config = dict(
    num_hidden_layers=10,
    hidden_size=384,
    num_key_value_heads=12,
    intermediate_size=1536,
    norm_eps=1e-05,
    optimizer='adamw',
    lr_head=0.00684,
    batch_tokens=65536,
    max_steps=7045,
    dataset='wikipedia_en',
)
MLP neurons of a small language model. Each row is named by its layer, matrix (up: input weights) and neuron, and shows model dimensions 160-287. Each number is 500 + 25 x the weight over its row's rms, rounded and kept within 0 to 999. Numbers have three digits each.
After each neuron's rows, "fires after" lists the tokens most often just before its 100 highest values on Wikipedia text that the model never trained on.

L4.up768:488503500525416506445494479524529495474484531506455504491477541488550469466502482475464530489504539528524517473488474512507458461522519481495467500508492518490568514514522538515474462527487501510543541479512527506536516509467489469541565524536514495483511551562512486480517464479481516505517462484503507439524501503492536506532481486472495543522508506437516486497565519472493472466501
fires after: "\n", "."

L7.up689:567538509508486442502504476530567508467458495491483521498501477521487568494559556515460483500487478521515522514462472436535501532550529518486506504503521472504501492499487530440482492547499506475534478484521493504517476485482515492487464466474515497509497528517497517489472513507496532493513506494455528521505492528490505493493494442518503507549504504485470482511492471500467491473525
fires after: "°", "″", " |"

L7.up1465:504532536515513471540503464474501553496490518489513527508458569508510534476519511562497470488506483472520471496522466476508474449516456487508511492488508509512487497532508506551553499571496532492489489504487491496500499478498518520469519490462512491472523539516505518512523507509489511492533529500494481520520499510506513493475494484480474503475486524520488487523457473531469479524484
fires after: " |", " 2", "),", " two", " by"

L7.up1009:541568513487501491486516490499518521516496530519493501519516541520522499522516545534475507521494502504526508471457463469535474537511522484514491499551515515462537469496469519476493526488515504524543499522460482497498506481495524469517505517489475556509478529498492508492475460491433539530518459505487501484497479517522511476476492453515516513514491548487504524486509555511474502502482
fires after: ",", " February", "-"

L7.up782:512527510472494503533457526497482523496485521464454502474448547487473469506492492527502502493494508516500483480511481484520527550478520502476533468502487524520492465506492495493463492574498533512503479473533519460491473529516490480527511486530474513487495560540481492496464491450509487479517498472508538526502538498484499506494483517497520473494494486494501540498496485486471518521498
fires after: " the", " run", " The"

L7.up214:510568515489495508542523494493450515519523515490499469511457489483506515457467481531544451544506513508455436513503483508500560485498500481494519536523523525501463433554491518503508478449494476494471502470505479451505492522538479486503533496555500504461491518490486500479453540495478526484545454484523538505542522508478508485519521538502538506506517466521498502516480518496510498510557
fires after: " |", "N"

L7.up1113:507493493492499538524469514506476528510510488529470470530518454460478476534477502493474432516512529508492513455492509499484548549523491502484497467533516487532503508530481486527524497477495479505507519531534543526502522535472471511479535492482507481490494477500492486467520517490504501497483498501449514491492494485439513455515515480561474489511506470492506492536448514489529565492483
fires after: " the"

L4.up1203:504518508498500517529571448508484532495512537490490460495494539477514465467511517513514480509448486501533444462527528497463515441507513477524553517481484528520479492493531529472468469510528469521546455513492509506497516493512479512501511490523520526504509444518479497492493533470487535532542544493473521450491493472517569528483477486523456459562512475528471562502477480488520511509515
fires after: "\n", "-", " |", ".", "|"

L7.up115:501504471455530515520510459493496541460503487514485461484507536500475465548505530487522471493507532493490520459558490521459499536496459446490498492469476510514558465449519544508482482460505494513542486545502537468455495498537467476500494499495497519539489521509503537508461493497482494480528461496529515489495513490483460471501487566496529498523499505498451491479486521540497484505516
fires after: " |", ".", " %", " 100", "%"

L7.up619:487524472511491500475552475540474518504512476516488504516472536513513505483490568543547522451425473526532507511489504472570483475497490446519497496462499484527523482465472493486510509500534511483530448490520486539510480492514504475472525523490486550527488479505492523540502479463497448508519505475460526524485495518519519504544500496519503532466495458501467480491504521505467498529522
fires after: " to", " |", " that"

L7.up1052:547512485473477514489522529494489490525503479485511531510537486474548503494516519460480435513525540495484457426528506539507564490509480488513487476473491472507518499509516478485525485522526501513528510501480529464495525505511525515481509508488498492504532455493514473468536483462476512514517505553496510485476459443496483509506540493492471453523518456482522525503524503462538509487489
fires after: " the", " of", " one", " most", " April"

L7.up1350:529482507460462484497504459556509515481503507487498517533447488488523497474486513551478496538519495517475449491528476480492507468516513451501493532481519536479478494508487531494490544495507515484477483419471485531493522497517494551467542518479484462507478500514498485478486538499541481489545504509476534464573483465450483511518520496494509477523526501522488485502495501499478536519510
fires after: "\n", " (", " \"", "-"

L7.up254:523500516508481479538483508522569504517478460500499481569497495500502472562517438527532536507487517498469484518502488505512562521492503481486474478491480514474453505520481548491466514543488511494506496485548472466472489504527556468425474511475497464526500530494483517462473509500461496522490522504447485500494522500476436507511502535571465500519536476477487517510474473503492547500502
fires after: " a", " the", " an"

L7.up661:497527517472466499498482484505506511458474505518492506505488529493509542501538508459453475524473506532498520457487424480512461539507541507449499492457487503499501491522477472516476487527478557496502512466538529491489482515499514499511498493457492481455501510520500502510502466474516508502558490508469495460551504487476524474532506446525476498524481496495476513520520482485468503556504
fires after: " |", "°", "–", " 30", " 2"

L7.up1290:496493518498456527467455484504520496497512495502505519503478461530513522540493487477525469532481506518476455506500449503479528541474520483538482520522491527507475503519495471511470510503466517511543498462492502512474480544518523502486524459489502497516496488476521488479510493487546492506498492564528486503493502475450522472494442492504490458534485516512484524532522482494496503569506
fires after: " ", " (", "-", " –", "."

L7.up922:566526518492516444538488486468539502495476483510474503532496486530476531470516513512483506494489507495528434476502452442526464518509510511503519520522515536502458472487499534518544464516499485505483484521498520528484486489519477444529497515481523488503504495475486508496492500502543502494515515489485476526472516493503521467492511486527506537459476525520489497520529494505468535500512
fires after: "′", "″", "°"

L7.up484:482527475494479497483460526485482505517470532510543470540472490483541513531450497522458507543507475495447467500488451512505515504505499523508488482530503471424459457492509498515469504474462519545544519524499492501519487465480494516460560490523521539487506491522514490517502523487483476493503512483497509498504480549492510470481483522510477451530555468508476511521504466478486527539519
fires after: "-", " be", " Old", " Be", " An"

L7.up1168:489512503521500481557505528431519470553496497506514515521486491527570467517523477499548483478500535536476501489529498514520579485507537498502515535491483504540422457514524510511467542528531501498552475489495493526500491495517509509474496541531503491498462565443480507483470491508476475503520506476492514491536551542500478514516493480463459479496529521481490552498483519513470539497469
fires after: " the", " a", " The"

L7.up575:495518508518485447519472495468514502498474508502484495506473495502534463504511518483526494490456538567503487516486508477485508497487534515505522520469473502499521536478510533522553481472502495483512488517470494496496485498494471436462540495496507501488510489514490536490500472517505508507505460456491523523502497493519507489515488497475477518449545485481495513513508475527497492498475
fires after: " m", "j", "G", "g", " g"

L7.up274:485527511449488497536486543475496493499506500465526520514486532472541480516520472530485494497532564505487499497513480490453544520475493497489534494493491535500468494486518504460481522523508509505519484515501497466500503488516493515527481526500501498505498576518501502463510500470494498533551508470517452446508570499505475494499452498532497494424507455521481553524504523469500514534487
fires after: " the", " manga", " The", "The"

L7.up1410:455490512521553491556469494513474485530503501545520467503453514494512496503480474505527524528495515479475517483464528511493510485503448537524497495464502486504466438579504506491512513487501497486530568528480539505518529511542508495466554469474508479471517510497504492434478508464478501486492524499475538503488519522524485466529520526457496500519528495486511481516481460518455544555473
fires after: ",", " A", " An", " a", " an", " ("

L7.up1429:542520497498515501520478512508501542508463529556477485505507529494526496510517500491513481498503519517557478473518497462503507504476524464483491550492515460512503463472533546482519473522462509493506476518514498498470489466499526494473526469523523482511463472521488538507461502477533491486541515503467485520501507494508475491498474494528525496521462537514473508515520498535504500570514
fires after: " |", ".", " Episode", "6", ":"

L7.up694:533498515455476512491504476482480556510505496514502474479522501504469501464479502546505491488508512526460518498546504482458469495511483516501533497505510465491488465421456486514524469481529497507493509549496528500504492507467498469553507533504514456507498498468523490485435487513530489511504489520517467488518555515548494535516471547512524536477496476499478498497508552504517498442498
fires after: ",", " ", " |", " N"

L7.up609:509485499484467480520488487545536485503480493512464517521473515519486513505497512548457489452501517502468491522502486479508508481548541496511536470472520530506471511481467519497491444505460539489578493465490469526512480497503530498477492541489460482519509539524500498448497502516498465511526508499476527508522520552498496519540514461532486474484432478473448469490484532483488472459507
fires after: "-", " (", " \""

L7.up824:497504493490484459510467526523501505493499491532513530508502453520505502493511522535507528459457488538493478487503505475481470500462492538519510474530444519498500475479477517452537522545483456477525467509516524513522497481483531446525573490497491483503486518483478508492468497506490508534477478464503506489535500503506501514518491493516441506477480512514489528452499471509512543538477
fires after: " G", " M", " Panc", " m", " P", " g"

L7.up1097:476554478513472445486486482509491527473490508508445501489488496527550460512484492528508502517519517544496483483484465471478502504475545473513522497476505515451507486486495535486517509507467492463561531530477530517528489484489538496520474478445527533484477537459508510510502477499463505514509515457469482453546528500506471504539480500462483504486487524514473502493506505479475473533497
fires after: " the", " |", " The", " Al", " after"

L7.up239:500494504478427564483506483515464488475517501496509547552456461496523517496495560511536505491509474482462481484502462483554530531497505478504478502540491512496486449489493511490486511499494448523514531508508502535527489536503506482474515525475468482506514554475483492507486514508463497527488478490417489504510465538491461504569512509491467501487481451502507490484479526492511530505493
fires after: "-", " (", " |", " dis", " Li"

L7.up646:479516541479472518475472453497504504496493493506504523525460550496521526523478571521488499541515526517516493476525507520489523503463458490521479486507514519489483497463511475501495475496521522480515492471447537497535504482507501524477510534488514505550478574528496492445474524449475480506521506504465513529502482522470491460554498505496514515529504507514518486470544550526522496526533
fires after: " (", " re", " \"", "-"

L7.up1194:475520540505512513519523502476461562488460477498479454508476527503466486519519488524495547489482532474503469455537488480523526514487455450468522476492496508493545506488460483567523464519492495522511509531473534482460460487482489488524464512476511504517498494518510543446499454493488514505558498520483491513467493483505539532455523506493479481519498529492487466481548484480511506572535
fires after: "\n", ",", "|", ".", " until"

L7.up1035:484518535499503493494471519490480487561499504481456491485494517487592506510528479495506456463486548516440485511481503469481510533518476531497524456509517515498446497483489505497506520518458502523601524505477492523533498514441509491482505510454491506501496558502495488456499502454463526520509518489477491495520543548491467512479486555516511525491496484478490498503490498488488513477537
fires after: " the", " The"

L7.up93:489513476499464468485509527461449529479518502525479536556523502498548481540502497486475499510442492497516534474458449459515503526480511536476489508511515515537550518472477542515522479480468512564509512549469481483524512504519482447500543548489465493529491534512518510488450487503486506479487470483478490529495483534532501488495514494536489502497497492485468530488506481508500521489498
fires after: ",", " C", "C", " Feb"

L7.up1480:490519522538486506513478490515446505506494503472503554483509503507548502532473513526534496538503523491519498503494487466495481488495529487492524460468480496501494494422495534480501499482483503480489516500505501483541527513516531512493524509509457486508475534528501535464473555453522464496498518489481473520520534506523520518501502523533492521494485462525452520494508528503473504505495
fires after: " ", " the", " St", " all", " |"

L7.up416:495518512513481520511514510509497530491484485518466479534468537528510502535565491497511535482513529515444470505461499477531517457514499547481533523492494534517487507517496486482512441474505500497511506477528502527512452531485521506502492499474481482476497522469518519505456509471514521528512516495484488492512536552507479523479463509538488490455498499484519469466537491477526539525486
fires after: "\n", " a", " an", " the"

L2.up665:500543465458526501466544499535460524503484503502537498526464513482483499462507490487496494485503487511515483456545481503466511499516513518473524493552515495501468509504454499502518518558498524499485502539478509519508512411520473479492536526504498496515541474542485446517492469491467496549521475513525523495482506518547578544506483501541483487445518505485468516487517498501546496510488
fires after: " |", ".", ",", "\n", "|"

L7.up1428:503482487488505525470511482514536519465525465523486512537518458501488515532467544493465502517492475492477475480478504508486488532530497457497514498486497507501528456491503495494536528486502460500541511524474520523518522482512507531480539561502474458522541519465496481506530527517471472512511485532507489481504478526510505509506500491514492479524460523478479478501546547504525482505515
fires after: ".", "–", "/", " Dis", " dis", " de"

L7.up1266:467540504493516444517536467505526569534504496525515503449477508520532471533489487475525476504477544520495445470474492442508495516464499474510505521528488496497481544474539491531501497542511533490543487487506502512498480532469563481492532516484504488514471535502520515532523511485517524516535506501466502471528515459477551507480512510492518496494502531502524502503496478474487484528518
fires after: " |", "|"

L7.up333:538514479481524453530532526516458524444509532472470531496429525466514524483524520535531479514481516532451497527515462510485515519486486493480495480501523525496488496497485484520468491542536516493479521478534518486490510547494520461414474488476487520461494510500496534527471479505469486499499518489483489536552518517513493532493514530490514511501477498516520500510502475467469506520511
fires after: " |", ")"

L7.up425:535533522497452489494530472481486523461504496487483514514483523511538503493475504511549463483466507528525451521477489504517498481550467481507535524521503532502534534504488509518503473511490503527483490483484499517471484504527489494523524515495486494513509509487523521482475503478510504473554466516501496520515522511485493468523447504479490510505548513499450478495541547531548516530507
fires after: "\n", " was", " is", ","

L7.up1247:501478488504554455506498457510499554549524493492520519497480561522512553527531523482497486499473511511494485466507481523506513510476528491525492510472486519528468481528516504527488478547490525487495491487481502496487468534509547492481543500476534482468494522524530519514471448455483529486583552496488492520517506479482504527483494476508508526478472470506507502533472484509479517534495
fires after: " |", " 0", "."

L7.up1133:509461475466431514552498504498469522503517472528465495517468478525557488504486505481528478513497503533433507480482507532515542510474497491466513524515515511497446462446470468512446530455458457522534554520487497494536545554511514452485556512500493492492532531514505493474479506469511491545511507468479539501497460486525510477537480514486495507515525443522491505501517512509524498511528
fires after: "N", " Da", "o"

L7.up295:526535554484501486488534465517489505475486498534493483515490477491489472527509495523477518468515460520496465497443455488512556569497532468497508579523450528528497459490487569500492463467503485528511518533488474558467500485517516442511516531523470487545454535481482494500496541487533534515524498457476551499450501490523534501495511463532481498495467501517449506477517519516504504517519
fires after: ",", " United", "|"

L2.up1520:532518474505476487533540519475480500497470494533510539484511537506497545519505474517517499461474498522486489495503515494527476507532489492479543520477491522495518527496448497506459513475483502469497460481491516498524480491499506538485539535529507512486488514550456505528466498475466490558518468506510514521505492463521518466520456486494490516477511538499495525493535540534537496525520
fires after: " |", " /", "|"

L7.up134:482518492544433526522487527499443527451494499499469517514476488488553454447515535512472443504491504516493519498492485466478541524489503476495488498512473543523449522501479492503506477490457474536523541500489531507571547493523517407448558520503490511473504581493497510495503500467482480503498458501522511541540472549520502493552518501459493490488501460491480534470525453460531504511451
fires after: "N", "W", " is", " Hall", " was", " 5"

L7.up606:504514498483487521513491473495532543487494467507473466526478479465519493549472466508531461532506504529495510495518471486468545524496505461497500476544538494470532449465509497460480455496442533510560496514542491504521488494491512487510515486536526525482499524502487476526459505480491486497508491534494489464497484482512513486503488518522501505490502490508481491531506468481471528545513
fires after: " at", " the"

L7.up507:528552492476491520530526488522445506473514486498455479493443474476479510465510546529579517497505521509469517502509489529507501538534507519515505479483517513514539489544513488504488497443509484489511500519528538513496489534512487460529486544498482521520494498490467474486485481490451506512519435475510540534518526538543467518548534498490492502472484428478472467465502503513540476479531
fires after: " |", ";", " Japan"

L2.up1325:557527519488467498494514475492514481519498506528518517492451542533484521522544487559490491460478500529530464504506529473470450501516459466476547524478509498540502513478464543479488491472487515497507481450490491537503483552512465508471518501474521516504495536538494517519468505487508528497522483489441477536482499501523491478561492493487526487534506461496504490487511537525511497504521
fires after: " |", ";", "|"

L7.up275:509517481475476500531501510497446530469490491504492497488465490473500544452496551524518521491494480489469482525513489503509497444511505527495527513480493492476504484506485530508522504501512464470475547509530521480494528514464542498496558477499468499466514513462473477533493507489442531479502463409527544500492521542508512509548511520509498519479512488480497472458500488496476518550482
fires after: " |", " 1", "1"

L7.up1398:527477511498511495475540496498515486531496476473500505557454502523491548525510499510500535522515486510499455527500491532506529494484498496504492527544544472494468466500471521488491502493511491476542514538459501497468498551495506469503526466512473503493530514502511473486481488491528489481514483453563498519503477480512525486503484471509517502497496494484464472511534554527497523511504
fires after: ".", "-", " non", "^{", " hydro", "i"

L7.up880:479495502483434481529515467459536526473506490476517521542479533508485468521508462534500496514479508531445488525497462466464446494546508509517462516500458486475505496492516480444494497504500487521520450532459493463542507516468534457491525488478512519545529528481499511485473502502443504542508541505457491484500518510537481492503465538478466525505546454520501503494511485512535501482450
fires after: " in", " the", " his", " a"

L2.up736:524498486494503486506528501534548491491477495492522501477509524486433515511511513512470484476534521544512474485491470498496503510492488475509512478462490523519444489471487509530495492447479523479522518541521555485516524505482462537498509505511494504489457517483476502531480443481503474485524498505529465578539518544494487447534493521505491481491513475488522500497484510504503547470494
fires after: ".", ",", "9", " −", "5"

L7.up867:526515495480464517503512538477469485524492509505505484510465503506563514506468516521486497543471506539515486505510510535515502494482509462458510494483513506467452476461459513496508512486485507518540507513444492469489563495530467493523567528533518463504496504517475549490508499496478487481515467513507490539527478504510498497505517488522494491509510479486506503482532490492544533523508
fires after: " (", " are", "\n", ","

L7.up1064:474502508472513507482517498492490537466503502492516529523463552538521494455520517540493475522448500506492487437507479498472527535524514473518516455459545532494488476482491569499549486482501538458509492442463474501534499509506499495485529513475492476511414511491488529509493475457499489517515480505511514472552525531496482514549454508535468511484488474496533491468474499478511502488534
fires after: " (", "-", " \"", " re", " L"

L7.up554:490503531504476489524491521527502508483500505480499518486454519515554528502513515504498443493472462535493488512471460482536492489534550506464490506514516526497519499512485497505527491471491514491542474508462518549522462510526528491521537550486488500550465500492516522527510489453486507512502470465483511487487488515496493477550444432492493541483450499470508480492497511485511559520493
fires after: " (", " [", " \""

L4.up678:470504485509484523471499531494509513490488512528524521522528494510457480484524529529493525510546514483501450458536496490516521510523483516516534460504523459459515513493471486493514434530476524493470512533460506525493468503453498525492558541517510497482468492508509522509495478458481497505477487484518483497520509514509540507475526516475466520455526496498519494504488495478576520518491
fires after: "\n", ".", ","

L7.up73:539492476512458500513542522532493518488524455507514479521476505465546472557457468481502507511483498510522448493539466498531501499485497470500511542518467538494469519507480523529442518528552474532510470502494503509459482528543505499474497497517520467491508567464490504496493525522493444508530516500530508515563488462515478486490486514488483505460549471501459520518508485479485507497516
fires after: " the", " is", " was", " as", " a"

L7.up1343:465498507496510516500519549462502466462525509455490450531511484514524523532489472470491505499472495515532462532530441456493498524506500533504494512502464495474466496505523558495504500543550514494525506568506501475513520507499512457451512495474516435525522529478487562463503562514451477486514492453498487505494486525511496475527508535523456512467520502476498560490495453493478498497509
fires after: " at", " a", " the", " |", " in"

L7.up531:510487501492479496524464521523457518489492542515470514471476487489531502517505452472525505416494513515473461481475536492527500475470521493495504520533482507527478532434482538491521441495501467509497533509495560505519490509476536479489564491511443465506492519476522557510501499493446540523501483500506471519472511473521464508486522551502486528483541460465478523486563495523493542491466
fires after: " P", " T", "P", " B", "T", "B"

L7.up584:529500483499519483552502509519490505537506512514439517483488480539528501482539465502504529463498516493524495485477518500498528467474521481504521519539472523489496513502485529503502453532470513500475472495511529502511529461520481440470506481507522509483512510518492516481520483484534510493495502463526509593462550507524504486482521501476520500419557477537501529503503460493457511479491
fires after: " V", " B", "V", "B", " b", " v"

L7.up1526:486533486504487503545484535537510521507489504505499506525475459538483499518551513487506493493463500512536490474508500516472488526485469479478457513503474481526524445484505512463481499477496503489503507515480495498472514502454508466465536511526526466493438491481496505492501482516521513528515516495489480502541521460468488490532476499507498472488512468516490485501508461523502554545454
fires after: " ", " (", "===", " |", " (#"

L7.up896:501536528473509490533514490512494527489515449469478492546509502493496525492516518458512485492500512532493455500482493504540491531500462488545541506504544526506483446533474523510491456457492514498541459467455503486466470535504518516515502511495483502475487495485485463484487536496488553508522485531491486527486520512459518477486463501493463514459458499476449486497521501521516531544503
fires after: "″", "\n", " ("

L7.up1362:490491468484535448512493484463519520535513508520517514498451546519481486483534476514467474454489534511523444483544466491464515524471541521516473475473487525550479492462529568552532503516484502533545502530465529528491512477480486528478515521499497506500486535534487512465459455481474491498502511456468513457524528508538460506562442509542510518458529505524505536501461491484495495523513
fires after: " the", " their", " his", " The", "The"

L7.up276:475508441521459585521501520464512486539497521486522493523511507505462514509535484522501500521493544499469485490549481498475494481499480524515526480502518516492495528525489484514508500425479485506497498541491508498530502505490517515519478511496503493482461516506519506466477520500493515508491500509481568487449506551466505492471521459508480529545510433465503519491487500479522540502456
fires after: " the", "–", " Les"

L7.up459:496522537490540491509521516514498473527487498495535476451503511536476499526498500509509527487463507500481496459483501506479546455465536511497510461526485510532542522498518584511513459498488488502519527533518481514484512519481498499493472491507482520508470507542492516542464497444486450483527515489455488464496494478519475494506464549514488519505568466462468504511531521497512536539476
fires after: " the", " a", " an"

L2.up585:492552482458475523543501482510496522510515501463525488478472501496521555503508471485525506467489512482528529472475472505497495481498493525507506475495484480473539501518522508507489493498519508489464560526483495472480496548437511506497487446472495539484518501503474512498513517518483518503490491512523556485556510499513511491518513493477495532522488453447493542532485532480481515511494
fires after: " |", ":", "|", ".", "\n"

L7.up1351:512509467493497475503525507497506499522511480465471496481495487496536515508508483496527449476469516479496493477490479464498512492529518503495495489507488480515493493499477466496488473548488450465518513507489551531483475536498461472474528489463505462500550495480478481496495513476459499505512460502514516500538516564485516559513511529479474532485483481492508579485489490496507520517504
fires after: "°", "W", "k", "N"

L7.up918:525499511518510493479508508518493523476468466536463480522473502506512479510495531521512505518516502511513482484504507457528521531479483524462523529527483517500530477541469520525518508509497506519540510483471492492522520486507522468524509485478486498503497540524498455499469495481520544508509494492436482516502502481481514519505462533461486519476522525490488482494542506541556499520508
fires after: " and", " was", ",", " were", " is"

L4.up674:514493539513524491516526476517475480519496541507524497473474512521531497523484497515471465538478480496551457512468513513486503489521465483476496513496456508478511485483512506491547483512443492520492488460521468546482490504500457489470513495502503505496487505481514497486484498502495550472497496441466488556509536535450507501494489523545490482514493500458483498502544485492472506568532
fires after: " |", "|", " Grade"

L7.up826:530506467531461510526483473482474514522495561483563490496518515506520486459494464505508496542467530423547518498472489459502516468456507493503485499502455490464487501498479480547519561504443519548524469485513532547500498471505518491497527487524503501496540536537494508462505524487516535478500502485449469498492534501493538487485502516495505481529570498515489531478511474509499510541495
fires after: "|", "-"

L7.up76:497500487480513514543546525465462502471497521531538553491484513523524486462480474489498484523442521532519469505500516483533493471481505482442504515495521483495508509475474511488504493509460511508494490495492524511468564516551471485463525496500488516493502528562501519508470511464474519508549453494533521537569521537470477487519522484516495512495527475500477506498490500503521488478525
fires after: "\n", " the", " (", " known", "==", " such"

L7.up205:486491487521495431529490494473483503502529498470475504511513524462543505480495480502518465457482540516510486533441477480511543532502520526477495504500481579511478528498531511461510446522518516482531465535519513473513531524550529469482520458456489496469542505500484488486551502511504539504500486452497483517483494525539479501449522530567458523445529451512495550477498463484484541502510
fires after: " the", " at", "K", " K", " W"

L7.up1420:497523548496522483499480510488523560533479501491466450518486509508520552535486494531457504523491513541529501503509454480491522581532498522461509496498483486498497470540531505548491504534491518521506497509494466455513495480490508531491483460465540527479493549499502494464509510506479498485532492491447484482477489522530493488474511496481464486510480514475480481488530515473458522548491
fires after: " the", " a", " with", " an", " |"

L7.up61:506551511488487507491513532536518500517513485513514489507499489482478511491503466463512526453496522515478468514494517468499509476508499495494464513482492475438493497507543494482501482522516541565547508510529481457481494491469473453472510520496526552484498484505499506473484492536477464505533482511509491457514507523541491478500496507501488531496490481438500500503509462482496506522455
fires after: "\n", ".", " the", " in"

L7.up864:482492484484500497520499536464461504529460485524535481573511488478489454536502442483508521488500538533463483509489512501457567495509540504481479463485515481493499499484488548543504488494467512553528526516480496549492498494496500502485477510485513512498459482500495520464452470502501466520506507499512487478470483497490486488479479513506421534481523451460517486484492520472506522546494
fires after: " the", " In"

L7.up1176:518546518501494470522502502510521527479480488505478524482499492541518534516545508509504504469478517542558528503467476427510463478467537493505469506468487504509525495438540497493529491556511514509552488490523490517534498465508506478471520550506501480524524512504504528450487545507492493485525502488458499527543513531525515538514521493491494523502517474495466524488486494526462522512505
fires after: " |", " in", " 2022", " "

L2.up1204:506512524497452542538499547513491505529511513473509463522483526454472474517490478515492491498510537544509467503502505493518467511523505506458514453508485536489479437507492540544514488504498494506478564551502517477467496487465478482464516474471484508537561495474468522461510472477504469517572488540501495540504492536497570464487480520524466503459484462522522484539520511496514550511490
fires after: "–", ",", "-", ".", ":", " ("

L7.up910:535492505499486473480465499531455496530486531552450529530480526482533514482553477494550487500488562484450498498499504485437537508527512488515522494496522496478490476499508544469505476502472536545527546489471491525508477510481525508514509504499506528507486511487519485475456501462500536511480506495509479466545556510472475489512523556486455479511520458500536509492513491467529504509507
fires after: " the", " The", " he", " Che"

L4.up1132:503542485492460491542511506509511551519474512503478535523467514505509498517528508486509451498465507500504460463515500488526512490504504463495502499506503527476535462416518494527484492533473483536510489471510507539491492453485495429515517535472490479485508544550480517493512471467473506517567470511466502499504494506464530530494515470515505503459491479487517481509512458492510549495515
fires after: "\n", "-", "|", " |"

L7.up12:485509517471490494518474505510503530555525517522489469471464513480491496553527477491521517489461469536499505526481471484529522531495530504468477489461491496455480513525490499514523482476533501516502494481484522509515483525492509510480531508504489478490510541465499518504524471479498473490504506501485533496510464548500462442508497525499482504523543472496492479441487482529414564540456
fires after: " a", " an", " the", " ("

L7.up496:486503528497480512527519521513488518521452494542490493451473554523519488460527453500486482498468486511491516482511502492536510484506502498443532534490496542494554493491520514561531539506507494520524555478478493520511508494473526467504523492517484486506491501507516502521497500520478483516537490504479482515499538481516486535484492481478482499461481524495524476496507460500476529528501
fires after: "\n", " at", " with", "."

L2.up601:482496494442488443547518484491495543521528505517466519489477514497476504503487503505479490498498463530526515487534465529509470541549517509510593491508520534466446448486501507528574519494517500501518533490483535475508499471491492518484548509511501489513530481484484535445507454437472512526546496485508522509494540516534539517520480472512505503522467457524518523487479492504521517527482
fires after: "–", ":", "-", " (", ","